Weights of a small transformer language model: RMSNorm before each block.
MLP neurons of a small language model. Each row is named by its layer, matrix (gate and up: input weights) and neuron, and shows model dimensions 16-111. Each number is 50 + 12 x the weight over its row's rms, rounded and kept within 0 to 99. A neuron's up and down rows have the sign that makes its largest values positive.
After each neuron's rows, "fires in" lists the words (lower case) most often at its 100 highest values on Wikipedia text that the model never trained on.

L4.gate194:36 52 40 25 47 45 47 24 49 70 69 37 36 31 65 47 49 62 75 22 65 21 48 39 65 54 62 68 54 49 50 33 61 51 70 56 38 61 36 29 47 41 58 66 54 69 77 55 44 36 50 18 51 57 32 63 39 64 52 32 48 42 64 53 65 54 79 59 40 48 56 51 64 44 53 41 53 57 51 53 31 36 47 41 55 47 63 54 47 42 65 65 34 60 46 74
L4.up194:44 32 39 39 52 51 45 62 52 62 54 54 22 53 40 66 54 62 48 43 35 48 64 54 59 32 40 27 70 45 50 27 37 48 50 50 36 32 38 46 52 43 56 62 53 51 98 44 51 42 47 39 66 63 45 53 35 26 33 47 49 39 47 51 44 46 72 71 49 59 50 66 55 62 54 44 36 36 37 48 54 56 14 48 79 40 82 56 39 60 52 54 42 60 47 39
fires in: "it", "which", "who", "also", "that"

L3.gate214:45 50 37 55 42 45 47 42 63 57 40 39 64 65 41 75 31 60 50 47 45 47 30 50 44 40 55 46 37 37 48 48 41 48 63 54 32 46 59 72 62 31 84 57 27 46 42 34 51 48 62 36 41 36 55 66 39 58 55 43 37 54 40 54 38 53 62 63 61 15 40 28 62 37 40 56 55 47 78 36 30 40 50 43 56 62 35 30 39 58 42 60 58 41 54 41
L3.up214:48 44 46 47 66 37 45 42 65 24 32 42 57 59 62 50 75 72 27 63 57 33 50 47 62 57 39 49 47 58 52 56 66 53 65 60 56 70 23 38 44 50 46 50 27 37 38 55 38 51 54 57 56 58 59 70 34 55 47 60 37 56 56 35 50 58 50 45 42 40 56 47 54 49 48 48 48 64 30 46 43 66 42 62 43 66 58 37 50 57 27 18 49 40 72 37
fires in: "after", "when", "although", "where", "shelter"

L2.gate408:46 39 43 33 39 59 44 55 49 50 45 25 51 47 50 49 36 54 47 41 50 62 63 52 25 46 60 39 43 61 50 64 41 39 53 57 46 46 43 61 37 64 54 45 58 29 55 51 53 42 52 34 56 57 41 59 71 63 61 57 51 45 27 52 38 64 31 58 39 27 52 38 57 44 44 59 48 47 27 30 57 37 68 40 48 50 39 68 66 41 54 40 57 57 27 62
L2.up408:27 70 37 70 39 58 37 84 54 59 88 40 45 59 64 39 42 48 50 44 48 36 54 49 27 58 40 61 43 53 59 51 46 64 56 41 46 34 44 66 30 53 51 42 42 45 51 64 51 31 41 49 50 53 51 44 41 46 28 56 45 38 60 26 43 49 39 57 41 39 61 25 51 52 68 40 50 53 32 47 56 71 51 55 44 46 48 51 50 36 67 62 63 37 35 41
fires in: "this", "problems", "natural", "it", "climate"

L5.gate280:33 51 45 37 44 48 53 48 67 73 33 53 53 62 74 61 64 41 50 77 63 33 42 56 46 64 70 55 53 39 36 63 69 55 45 50 34 47 41 58 52 75 47 47 57 52 33 19 46 53 70 40 53 58 46 70 70 44 46 40 43 53 84 56 45 51 59 48 48 50 38 42 65 55 55 52 48 32 55 34 63 49 60 40 52 40 58 57 46 57 47 52 47 19 63 41
L5.up280:48 49 46 65 56 45 58 34 53 40 37 59 38 61 55 45 61 67 48 52 28 30 49 44 38 40 56 63 76 49 48 58 58 53 53 57 49 50 61 79 39 64 46 80 61 49 61 44 59 52 68 68 37 61 51 64 38 35 45 58 61 52 56 43 55 53 59 46 52 42 53 56 36 57 42 55 47 63 76 46 41 44 39 40 36 59 43 48 41 63 73 54 35 67 55 42
fires in: "of", "in", "for"

L5.gate421:35 65 48 29 51 40 44 39 67 71 20 49 66 43 43 51 56 65 51 30 62 56 62 55 56 32 34 64 63 38 41 47 41 32 50 34 49 63 54 68 44 39 30 47 51 51 38 39 72 54 62 42 14 55 62 37 54 37 29 29 47 67 43 52 61 49 38 69 40 48 61 57 68 45 38 57 59 42 49 46 66 44 51 56 56 41 47 58 43 55 47 27 43 37 53 35
L5.up421:36 27 51 49 55 34 52 64 31 30 50 53 50 40 61 46 50 54 38 52 58 67 49 41 64 43 37 50 57 66 63 67 68 59 69 68 55 57 77 49 52 55 52 45 52 52 68 42 51 73 49 46 73 50 55 49 44 37 73 61 64 58 79 64 49 53 60 76 31 52 41 71 45 43 43 64 62 45 53 62 48 44 46 29 66 47 49 70 44 66 39 57 45 53 46 67
fires in: "of", "for"

L5.gate512:54 62 59 51 38 51 47 43 54 51 32 33 46 44 28 61 44 44 31 56 50 42 52 69 38 51 54 50 54 48 34 44 66 58 43 59 65 48 37 62 50 41 61 53 59 49 41 43 54 10 31 30 42 66 39 49 52 63 51 30 45 49 44 74 34 35 48 57 60 55 49 65 41 46 53 49 41 49 60 56 59 59 56 33 52 53 54 53 67 48 69 32 40 42 69 61
L5.up512:61 44 42 25 37 47 58 32 35 53 56 52 44 62 45 44 59 66 48 58 57 29 41 45 55 40 54 39 39 68 51 56 27 72 46 25 57 33 61 49 77 40 43 63 39 62 57 54 47 46 33 41 53 68 50 30 61 59 60 49 47 57 40 58 89 79 48 56 58 68 51 36 35 57 41 27 44 50 71 62 55 38 51 60 46 66 55 56 60 50 61 28 34 51 47 56
fires in: "most", "more", "particularly", "very", "particular", "species"

L2.gate76:51 44 28 60 46 48 48 59 52 62 72 48 44 45 60 54 59 39 65 56 51 42 47 62 81 37 44 63 52 41 64 50 41 35 53 69 41 45 60 52 53 52 55 75 51 53 74 31 18 37 55 29 68 52 44 64 66 36 55 54 42 52 48 66 40 60 56 49 25 50 29 49 62 36 48 54 30 35 39 53 49 30 70 69 43 37 56 63 41 51 51 33 33 54 50 38
L2.up76:38 60 53 52 78 63 64 54 46 42 41 46 51 61 79 53 55 53 69 55 44 40 66 60 73 48 58 66 31 40 57 58 38 53 58 59 49 66 32 53 36 58 41 31 30 42 35 57 58 67 60 14 52 56 71 66 41 47 47 34 40 49 63 44 53 69 65 31 35 43 49 67 56 56 47 54 57 61 44 40 49 42 35 58 53 54 66 39 27 54 33 57 47 34 47 51
fires in: "which", "who", "weight"

L4.gate322:59 45 55 65 38 50 54 32 39 42 56 38 72 56 48 64 63 74 50 61 40 44 50 67 59 60 59 42 50 66 54 48 56 53 55 36 47 61 61 41 61 35 44 69 40 71 45 39 55 46 56 40 61 70 54 59 48 38 48 58 35 29 53 64 38 44 47 72 34 30 52 59 44 65 19 49 55 32 43 40 43 47 51 51 41 57 47 42 60 57 65 45 53 54 65 51
L4.up322:75 34 40 61 45 27 62 37 46 50 53 38 38 49 63 47 63 49 44 54 29 39 45 46 46 69 50 54 72 51 34 49 60 54 46 37 48 60 49 74 57 59 53 68 34 53 63 26 75 51 81 64 51 60 55 40 64 54 35 43 45 50 36 64 50 44 49 46 50 30 50 43 64 64 48 40 48 57 65 36 43 33 50 60 56 39 68 33 55 78 29 52 43 49 66 29
fires in: "of", "the", "for", "without", "to", "in"

L5.gate222:46 32 38 35 57 46 47 56 50 49 48 40 59 46 47 58 52 63 34 66 84 49 60 42 40 48 55 58 70 70 58 56 63 37 41 45 51 46 46 63 37 59 52 44 73 55 51 45 73 52 35 50 63 41 64 35 50 57 44 27 60 40 59 40 57 32 44 48 43 36 77 54 47 47 50 44 35 56 52 73 51 62 52 55 45 37 43 44 52 41 46 40 45 38 44 44
L5.up222:32 46 37 62 47 47 38 80 31 63 63 72 57 49 64 61 62 49 58 54 42 75 55 39 44 37 63 60 35 64 47 49 77 52 43 56 56 58 32 36 50 62 55 42 50 56 65 56 53 64 33 69 41 50 51 62 36 44 43 53 75 60 71 48 48 56 33 54 46 40 62 58 47 51 25 63 31 34 53 59 58 45 28 53 40 51 38 52 58 63 35 64 48 30 57 47
fires in: "to", "of", "from"

L5.gate442:63 60 35 49 55 57 57 37 47 45 44 39 65 62 44 22 42 71 74 60 55 40 50 48 49 50 66 34 57 40 57 37 39 34 58 53 64 33 44 66 67 51 48 79 54 36 58 30 51 33 44 30 44 55 72 39 53 76 35 46 42 51 57 52 52 56 59 50 45 43 34 51 38 47 46 64 55 54 57 71 53 61 49 58 19 58 52 50 44 54 44 38 26 45 72 47
L5.up442:63 45 49 36 45 54 42 29 51 63 58 37 52 51 46 23 46 49 57 62 49 54 51 42 44 43 44 50 38 44 51 58 48 39 62 39 50 65 49 36 54 57 55 35 44 36 29 55 49 60 75 51 23 35 44 38 41 36 58 44 69 48 47 48 50 57 68 36 41 37 66 56 46 53 55 57 73 50 47 30 43 53 59 71 50 56 31 47 44 36 33 45 58 53 60 46
fires in: "where", "when", "trees", "if"

L4.gate615:76 36 51 70 74 48 41 53 37 38 57 40 57 45 41 64 61 65 25 53 42 67 49 43 59 47 43 44 70 58 56 42 51 51 60 53 45 54 78 39 40 51 81 46 50 53 53 25 77 42 49 47 58 59 80 62 48 36 47 43 63 48 58 54 49 44 55 40 55 52 54 66 49 44 38 45 44 36 69 57 41 41 51 25 55 54 52 34 48 49 80 26 59 44 55 35
L4.up615:66 43 57 49 73 49 45 45 51 58 53 52 54 31 62 32 61 34 33 47 61 45 24 49 47 46 55 38 64 42 53 47 48 77 45 51 47 55 39 40 06 38 43 55 44 44 47 45 47 41 83 64 70 41 71 64 41 60 48 46 41 50 45 43 53 47 65 58 55 39 51 47 70 27 31 45 48 41 63 57 41 34 52 29 36 44 36 49 40 56 55 41 48 36 47 42
fires in: "the", "with", "its", "and"

L3.gate535:26 52 54 51 59 38 55 50 52 42 65 46 67 63 54 49 51 64 37 64 50 54 56 61 70 37 48 64 55 22 58 56 42 48 44 53 50 25 57 73 38 64 46 43 55 68 74 47 55 46 45 50 44 49 43 47 43 56 57 44 58 60 67 40 38 51 62 33 69 69 52 47 54 70 36 46 72 64 49 55 41 31 43 48 70 34 33 27 61 76 63 55 55 54 75 34
L3.up535:49 54 53 55 52 37 46 63 53 50 65 42 58 58 60 38 53 64 44 47 37 51 47 43 34 50 55 61 38 35 74 44 35 52 38 47 57 50 65 52 22 51 58 57 50 48 59 52 38 51 67 42 74 68 55 46 53 35 38 48 57 58 25 46 39 44 42 65 41 59 61 53 60 53 38 71 45 63 45 23 41 38 58 59 44 51 51 40 51 58 68 61 41 44 48 50
fires in: "an"

L4.gate321:34 43 33 39 43 46 68 64 52 82 57 43 45 53 50 23 46 59 57 32 61 58 49 37 51 64 37 55 67 50 64 36 56 42 43 40 34 44 46 50 64 34 48 35 61 55 61 35 49 50 75 41 52 69 68 63 38 56 35 37 59 56 54 63 49 52 47 45 58 48 69 48 31 65 58 50 54 60 36 80 50 19 56 25 39 31 30 50 58 50 40 37 45 34 45 41
L4.up321:51 38 70 66 48 31 59 48 51 53 50 54 50 58 42 57 19 52 61 49 71 51 47 44 59 45 49 48 61 57 75 35 53 31 50 36 55 52 23 68 53 68 49 42 54 43 57 44 51 21 51 48 68 27 57 71 56 59 34 42 71 54 58 63 77 50 47 37 52 47 46 41 51 35 32 42 45 54 63 62 52 51 40 56 34 55 46 45 83 47 65 41 16 39 34 42
fires in: "to", "atmospheric", "computer"

L5.gate321:50 14 59 47 53 57 34 39 22 47 52 38 71 41 48 58 43 63 30 42 43 44 31 36 75 36 76 50 67 47 51 43 57 45 63 54 43 62 39 58 32 41 41 68 44 52 46 45 61 35 40 34 50 36 48 49 61 58 61 46 65 35 30 53 60 40 34 22 39 48 63 65 70 34 50 35 65 56 82 37 58 31 48 41 34 67 49 26 55 68 58 57 56 53 46 40
L5.up321:63 42 54 51 29 51 48 64 39 47 40 64 71 40 61 36 39 39 51 59 47 58 54 62 47 34 46 55 48 48 37 57 72 44 48 66 27 40 58 45 42 48 69 63 45 48 64 38 35 27 58 35 58 30 54 46 35 53 43 60 41 56 52 31 37 60 55 24 24 44 44 72 60 52 39 38 54 41 35 36 52 43 45 45 39 38 62 20 42 64 56 51 50 50 45 55
fires in: "the", "of", "an", "and"

L4.gate608:55 55 54 35 58 45 44 69 56 42 34 46 50 60 47 34 43 55 86 68 42 34 36 54 81 25 52 58 35 61 52 36 43 40 83 39 26 56 29 49 45 53 55 51 56 49 42 40 32 38 40 60 51 62 49 60 47 51 44 36 63 28 53 47 47 51 56 51 58 62 62 44 63 29 52 40 72 45 35 40 63 62 36 48 56 58 59 29 53 52 51 36 35 57 50 45
L4.up608:54 61 39 58 17 41 56 52 68 53 60 62 49 61 42 40 63 60 50 60 79 55 66 51 43 60 63 49 52 57 75 45 35 57 34 57 54 68 56 44 32 27 73 43 66 49 49 54 44 51 51 31 42 53 22 53 48 37 63 51 20 32 50 51 55 43 60 61 46 49 39 33 52 41 54 49 69 46 66 58 53 40 48 51 72 51 30 47 44 63 47 60 43 52 45 53
fires in: "as", "because", "to"

L2.gate561:51 87 43 33 50 47 52 56 46 51 70 14 59 43 47 48 50 50 42 56 53 49 28 41 43 49 58 46 49 48 63 45 64 48 44 44 43 47 48 47 59 49 54 33 44 47 41 36 52 59 54 33 70 54 47 63 49 40 48 52 34 40 55 44 54 54 28 52 51 64 39 63 61 67 38 53 26 48 41 45 48 58 56 25 45 30 43 63 32 42 62 32 44 45 52 62
L2.up561:67 58 39 79 52 65 31 42 65 59 45 59 50 56 65 66 47 33 33 40 43 57 43 31 60 41 65 57 51 64 59 52 51 64 61 58 40 42 45 42 46 64 50 56 48 52 52 47 48 38 47 30 40 76 55 60 41 43 37 40 43 63 72 44 32 26 44 70 55 20 50 46 39 38 30 60 38 41 47 36 51 34 46 40 62 59 65 66 41 34 25 54 41 34 43 42
fires in: "which", "only"

L4.gate175:40 34 47 69 46 67 58 54 57 46 63 55 35 34 46 47 58 59 61 35 47 78 60 39 61 21 54 56 47 59 48 36 42 51 32 58 22 31 37 53 44 46 45 48 31 50 45 34 46 40 38 59 61 37 42 47 51 52 54 47 57 51 47 55 41 52 61 62 51 41 68 55 64 35 44 58 55 44 56 42 55 61 37 49 62 41 44 44 72 46 53 57 59 38 35 30
L4.up175:57 43 61 54 45 35 48 42 60 58 38 23 32 55 67 47 21 35 47 54 48 37 46 57 63 49 38 34 57 50 74 52 53 70 49 70 49 37 65 50 83 75 73 61 51 55 70 30 54 27 26 45 48 42 27 50 59 58 47 54 54 55 41 61 50 53 40 32 66 43 53 59 52 36 38 38 44 38 47 26 35 45 44 55 40 47 59 52 39 52 52 47 35 37 51 49
fires in: "to", "of", "approximately"

L2.gate351:31 34 36 39 76 39 50 52 48 51 48 43 25 58 48 47 40 48 50 59 43 51 48 54 47 55 36 66 76 59 24 50 57 73 39 25 52 37 59 51 69 56 44 32 42 67 76 71 49 49 27 41 57 27 56 52 38 71 50 58 32 53 68 63 67 59 51 63 39 66 59 46 50 70 61 63 29 40 64 53 41 61 63 42 37 49 58 43 53 69 52 56 56 53 71 55
L2.up351:52 48 49 47 53 47 38 62 28 59 37 82 74 50 33 48 53 50 49 38 62 51 41 44 64 55 66 48 30 48 39 30 50 52 33 52 53 48 48 48 64 36 75 66 51 55 42 42 44 35 54 18 56 55 53 18 47 51 57 64 62 57 43 42 45 60 50 68 42 16 60 32 45 77 66 37 58 52 61 35 54 60 45 53 40 46 48 46 41 55 45 68 67 29 68 49
fires in: "the", "in", "eastern", "western", "native"

L5.gate304:24 56 52 50 70 61 51 45 30 48 56 53 52 29 46 60 43 49 56 48 91 46 66 34 44 53 50 48 34 62 63 36 64 55 60 55 54 37 33 41 43 37 50 44 43 48 65 37 60 43 35 40 55 52 44 49 35 25 41 54 55 46 68 54 55 54 23 42 44 74 36 77 63 46 48 52 69 39 39 48 55 47 59 64 56 55 48 51 48 40 61 59 28 43 65 49
L5.up304:47 50 42 46 45 58 41 48 57 53 41 52 72 46 75 69 76 42 63 43 53 61 62 73 45 53 50 38 67 50 53 49 52 33 31 49 46 37 30 43 78 41 31 69 45 64 54 40 50 39 46 46 55 46 45 21 34 51 36 40 58 38 43 73 56 44 52 44 50 41 51 50 67 51 48 40 50 67 29 49 45 63 34 41 50 46 71 19 76 45 57 65 52 53 55 43
fires in: "of", "german", "nearly", "the", "first"

L3.gate474:39 67 59 30 60 41 40 51 36 45 41 61 59 22 59 53 80 37 45 44 51 62 48 49 22 46 56 48 55 68 52 43 63 64 48 55 55 29 38 45 45 30 58 60 55 40 55 48 23 51 43 54 40 47 65 54 51 53 48 55 50 47 44 56 63 56 49 54 39 32 55 56 48 20 38 66 53 66 38 47 56 40 43 37 58 66 44 43 67 51 55 51 21 53 19 45
L3.up474:56 59 53 39 65 45 45 45 36 46 62 36 63 41 51 60 76 47 54 21 47 69 41 40 63 32 61 60 52 42 63 48 53 52 48 43 48 57 42 42 53 60 47 39 77 60 34 54 48 51 53 54 45 48 66 30 58 32 65 53 74 70 66 66 63 48 58 38 59 51 38 59 74 70 38 68 45 55 46 46 45 56 33 47 60 48 50 51 58 54 44 57 63 61 53 58
fires in: "of", "credit"

L3.gate373:51 56 33 47 80 43 50 46 70 57 44 57 49 65 49 56 46 79 18 71 62 65 44 51 46 36 57 51 29 56 48 63 29 59 42 54 55 64 37 55 44 54 49 43 66 37 59 41 49 53 43 40 47 29 53 44 65 44 45 49 50 64 70 60 80 32 88 49 71 42 66 40 47 33 41 37 61 49 71 64 43 38 52 60 72 58 47 46 33 67 47 46 51 53 57 58
L3.up373:33 42 30 54 56 24 45 67 61 59 64 44 54 55 43 65 52 57 22 44 43 62 43 56 33 49 53 63 59 54 64 34 34 47 55 57 60 50 48 74 57 50 53 55 56 69 40 42 76 36 60 55 57 53 63 71 71 49 55 62 60 22 47 57 74 58 46 62 52 51 31 65 52 35 40 49 79 23 61 63 55 39 51 74 61 61 41 49 72 65 54 29 44 48 53 49
fires in: "of", "by", "in"

L5.gate333:35 58 37 55 56 45 32 43 54 63 49 40 33 66 77 61 42 35 66 38 43 50 56 39 80 39 29 47 35 52 53 59 35 40 44 60 59 42 52 39 57 36 57 75 33 48 55 30 50 55 40 29 59 48 69 58 35 33 55 43 39 70 42 63 61 30 59 41 47 33 51 58 57 59 47 52 36 53 52 28 42 54 53 48 56 55 78 61 54 47 33 43 40 46 37 56
L5.up333:28 72 46 38 54 47 49 46 66 63 79 44 29 50 80 39 42 34 12 43 58 41 58 54 55 44 54 45 44 60 79 46 33 52 42 38 44 65 67 50 48 60 38 77 53 52 60 58 49 48 39 54 50 44 50 65 42 43 51 65 51 58 58 48 33 34 60 52 70 22 24 28 44 57 39 45 60 69 51 47 48 31 49 41 52 58 62 47 64 48 32 46 62 64 52 48
fires in: "which", "who", "that"

L3.gate424:41 53 37 42 49 52 53 54 64 47 48 49 52 49 53 53 54 44 51 52 50 28 76 50 72 50 51 20 61 43 42 42 43 56 20 57 41 68 37 53 50 65 53 42 48 61 31 60 50 55 60 15 34 46 60 55 54 53 46 49 65 53 77 45 65 29 54 37 56 40 47 35 48 37 49 48 57 60 48 62 36 54 56 44 55 35 65 65 42 52 46 40 48 67 57 58
L3.up424:66 39 49 39 81 21 43 48 45 48 54 46 36 38 67 48 76 65 28 35 41 41 60 25 76 36 41 27 56 51 37 56 47 80 63 41 35 43 57 49 47 67 43 60 44 56 46 50 55 49 47 47 47 40 59 52 31 44 34 58 65 53 54 52 43 56 43 26 56 63 40 59 53 32 39 45 56 63 43 50 35 27 51 60 64 46 70 64 62 34 39 44 38 45 72 49
fires in: "also", "has", "had", "then", "have"

L4.gate512:33 46 40 51 38 40 47 66 45 39 52 39 49 42 69 42 61 47 51 47 62 47 48 39 50 45 36 43 41 56 46 60 50 54 42 31 32 42 48 41 29 60 60 85 53 56 33 61 46 43 59 33 61 45 34 36 48 67 51 56 43 44 51 60 41 29 49 55 85 50 49 55 61 21 47 42 51 31 46 51 44 60 54 60 63 41 47 47 52 46 45 64 33 53 57 58
L4.up512:62 50 56 49 54 46 69 22 62 61 73 75 49 48 65 60 51 30 53 41 45 53 58 68 59 42 52 29 30 42 27 58 39 59 50 41 58 36 47 65 50 45 55 35 28 50 36 42 40 28 54 24 58 50 50 56 59 46 57 56 61 70 27 61 47 42 52 53 56 52 60 62 55 27 52 45 55 56 41 41 42 63 39 54 45 42 72 67 47 46 38 41 53 52 48 54
fires in: "had", "later", "has", "first", "not"

L3.gate224:33 30 46 58 41 35 44 63 51 46 55 42 52 81 52 47 45 64 57 73 84 57 54 32 54 42 33 44 46 51 42 46 46 36 37 31 60 78 51 63 33 39 15 47 47 57 50 55 33 60 45 47 53 62 47 52 52 53 46 75 62 54 57 42 48 62 42 57 55 50 53 61 70 43 45 54 53 45 69 36 50 48 58 57 59 40 64 41 53 44 57 52 54 38 55 47
L3.up224:37 41 54 51 54 39 52 39 53 36 58 50 41 41 72 55 44 52 36 56 43 46 32 48 44 46 49 48 55 53 50 46 32 81 38 48 54 65 54 60 66 41 67 54 52 46 49 43 41 58 58 68 77 39 39 67 67 14 39 47 60 60 47 60 67 40 54 55 63 47 48 61 65 51 59 49 46 32 62 48 43 54 45 21 51 59 45 48 37 38 46 67 45 53 76 50
fires in: "of", "in", "to", "aircraft", "second"

L4.gate408:74 68 46 37 43 49 48 47 53 52 68 60 39 57 47 46 49 45 51 30 47 52 65 52 68 58 46 36 59 56 28 16 46 52 53 44 38 29 57 64 37 40 52 65 66 38 57 48 40 44 55 41 64 57 73 42 46 46 67 57 48 62 51 40 51 30 51 30 49 53 66 55 55 14 58 40 62 49 52 49 64 79 33 49 63 46 40 48 53 48 37 48 59 35 66 62
L4.up408:42 54 48 52 45 62 67 29 64 44 46 48 20 60 63 42 32 57 68 50 29 55 43 50 63 45 57 67 38 35 39 41 44 50 45 48 48 56 65 65 64 57 62 44 66 55 47 61 28 43 39 50 36 55 45 52 35 76 77 33 56 48 48 43 49 33 58 55 33 55 50 49 41 29 56 65 52 62 52 58 29 67 28 30 43 64 43 47 49 65 41 68 43 62 23 44
fires in: "as", "some", "many", "to", "while"

L5.gate238:56 46 33 55 53 64 42 53 49 55 40 43 74 37 55 54 31 67 59 71 68 49 54 54 45 53 43 36 44 59 38 58 58 41 35 48 64 53 33 62 45 61 40 51 21 40 50 53 52 52 59 47 66 33 54 56 49 64 31 34 23 36 47 48 39 46 39 39 49 66 57 42 31 40 58 61 32 78 60 27 68 56 61 46 47 50 40 46 40 62 37 65 29 64 60 47
L5.up238:82 19 48 56 41 55 53 61 34 48 39 51 63 53 42 31 32 71 49 63 67 63 65 44 41 23 42 57 30 45 34 56 41 24 40 65 45 44 57 67 42 45 38 52 56 27 50 26 71 59 71 51 40 32 61 52 42 67 55 58 46 45 26 54 72 35 46 59 35 41 48 50 41 50 35 58 37 43 35 43 39 53 70 50 24 57 44 55 31 27 62 57 49 59 51 44
fires in: "but", "however", "although"

L5.gate332:53 63 46 43 60 39 66 44 59 19 55 53 46 32 34 56 45 54 51 39 82 36 73 64 37 50 31 54 61 40 56 55 47 47 40 57 62 49 56 80 34 52 44 56 68 58 49 41 41 42 52 55 42 50 36 25 36 34 47 31 54 62 71 40 56 59 41 74 55 35 57 57 47 42 57 83 57 45 73 48 43 55 53 53 45 42 51 37 63 48 76 34 43 45 62 50
L5.up332:54 59 70 44 30 68 40 34 55 39 65 66 47 89 46 59 49 62 55 40 33 26 59 64 34 55 34 73 57 45 34 53 59 58 44 31 44 38 62 65 53 55 50 57 37 54 54 31 51 43 55 55 46 53 69 72 52 43 51 50 66 45 56 60 66 60 40 51 38 52 37 47 58 39 43 68 17 47 20 55 41 59 58 46 45 62 69 60 51 40 42 52 21 47 62 52
fires in: "more", "no", "very", "much", "most"

L3.gate491:40 48 57 39 51 74 49 68 59 47 46 50 57 50 61 80 57 55 37 51 46 30 55 64 46 50 47 59 31 57 50 44 60 65 68 50 68 69 21 44 61 38 41 41 48 41 36 29 30 58 46 50 39 14 49 60 74 49 57 55 30 47 59 45 22 51 63 35 60 51 70 54 63 45 73 39 38 52 46 56 34 57 49 68 73 57 67 50 49 37 64 38 39 52 36 41
L3.up491:29 27 44 58 71 38 58 49 67 49 55 74 23 58 64 65 42 65 51 40 57 46 43 48 55 41 58 53 58 42 59 33 50 53 38 54 67 57 44 41 63 71 47 49 53 50 63 32 60 73 43 41 60 63 49 52 69 46 54 47 65 50 44 43 26 49 55 54 42 37 51 33 48 71 75 33 62 54 65 51 39 48 39 40 53 47 49 52 59 86 64 53 35 40 70 55
fires in: "in", "of"

L4.gate219:52 19 24 59 56 47 67 48 60 40 69 68 51 45 37 61 37 74 45 73 79 52 64 29 66 43 40 42 43 42 58 42 48 64 71 53 46 38 56 39 57 49 68 27 51 51 63 42 38 55 47 52 52 64 48 62 36 54 25 54 81 50 69 55 50 52 28 55 36 71 53 49 53 62 40 44 58 35 36 53 60 44 54 54 67 37 52 50 48 48 54 59 51 39 66 47
L4.up219:31 40 43 39 48 53 64 61 37 60 73 71 59 48 63 42 46 56 40 45 59 46 59 55 57 38 62 53 59 39 50 42 43 62 49 33 46 45 46 51 35 51 46 40 61 45 43 40 55 32 65 62 48 61 59 45 41 37 72 57 62 79 52 76 40 51 48 49 52 51 48 50 39 69 28 55 51 51 36 67 24 51 31 72 20 35 55 57 44 46 35 41 37 21 46 24
fires in: "to"

L2.gate528:38 46 31 49 37 34 38 60 40 47 16 29 47 73 54 70 27 48 53 40 37 48 69 54 51 55 35 56 54 58 30 52 41 52 46 50 53 50 38 36 36 46 53 46 24 59 47 39 54 69 48 41 57 44 55 47 53 35 29 36 46 44 55 49 53 25 53 35 54 43 53 60 62 46 37 67 42 67 48 47 47 47 54 60 66 35 65 59 72 62 51 40 65 52 29 38
L2.up528:56 57 55 28 53 62 57 59 42 73 57 47 47 58 66 57 57 64 60 48 69 49 31 23 60 56 52 41 42 42 47 34 37 63 47 53 36 68 33 46 42 70 42 58 35 43 73 62 59 70 33 54 68 51 56 51 33 41 59 34 61 31 59 52 34 59 32 45 46 51 49 33 61 58 61 64 52 75 55 50 73 29 60 66 40 53 61 40 47 28 64 40 48 40 29 35
fires in: "it", "this", "avoid"

L5.gate166:61 34 36 68 49 48 42 48 40 50 47 59 51 50 47 52 50 55 54 43 40 51 54 61 62 47 38 55 48 62 65 54 52 57 60 51 46 40 46 72 39 56 44 58 37 55 48 48 51 64 48 48 68 41 57 41 50 36 51 30 35 59 44 52 50 44 41 45 42 36 65 47 46 45 37 33 49 61 48 44 36 67 42 35 62 42 31 59 56 29 36 44 33 60 59 35
L5.up166:51 71 46 53 65 38 39 52 44 43 55 27 71 54 67 54 65 52 58 55 45 61 56 56 56 53 44 67 56 82 51 32 58 47 54 53 55 37 72 53 44 48 52 66 35 33 34 39 46 62 58 46 63 47 55 50 62 53 39 55 45 56 27 46 29 42 47 56 57 69 67 35 32 38 42 60 54 63 60 49 46 76 38 29 48 42 55 59 42 63 71 49 39 35 49 56
fires in: "however", "when", "although", "there", "because", "then"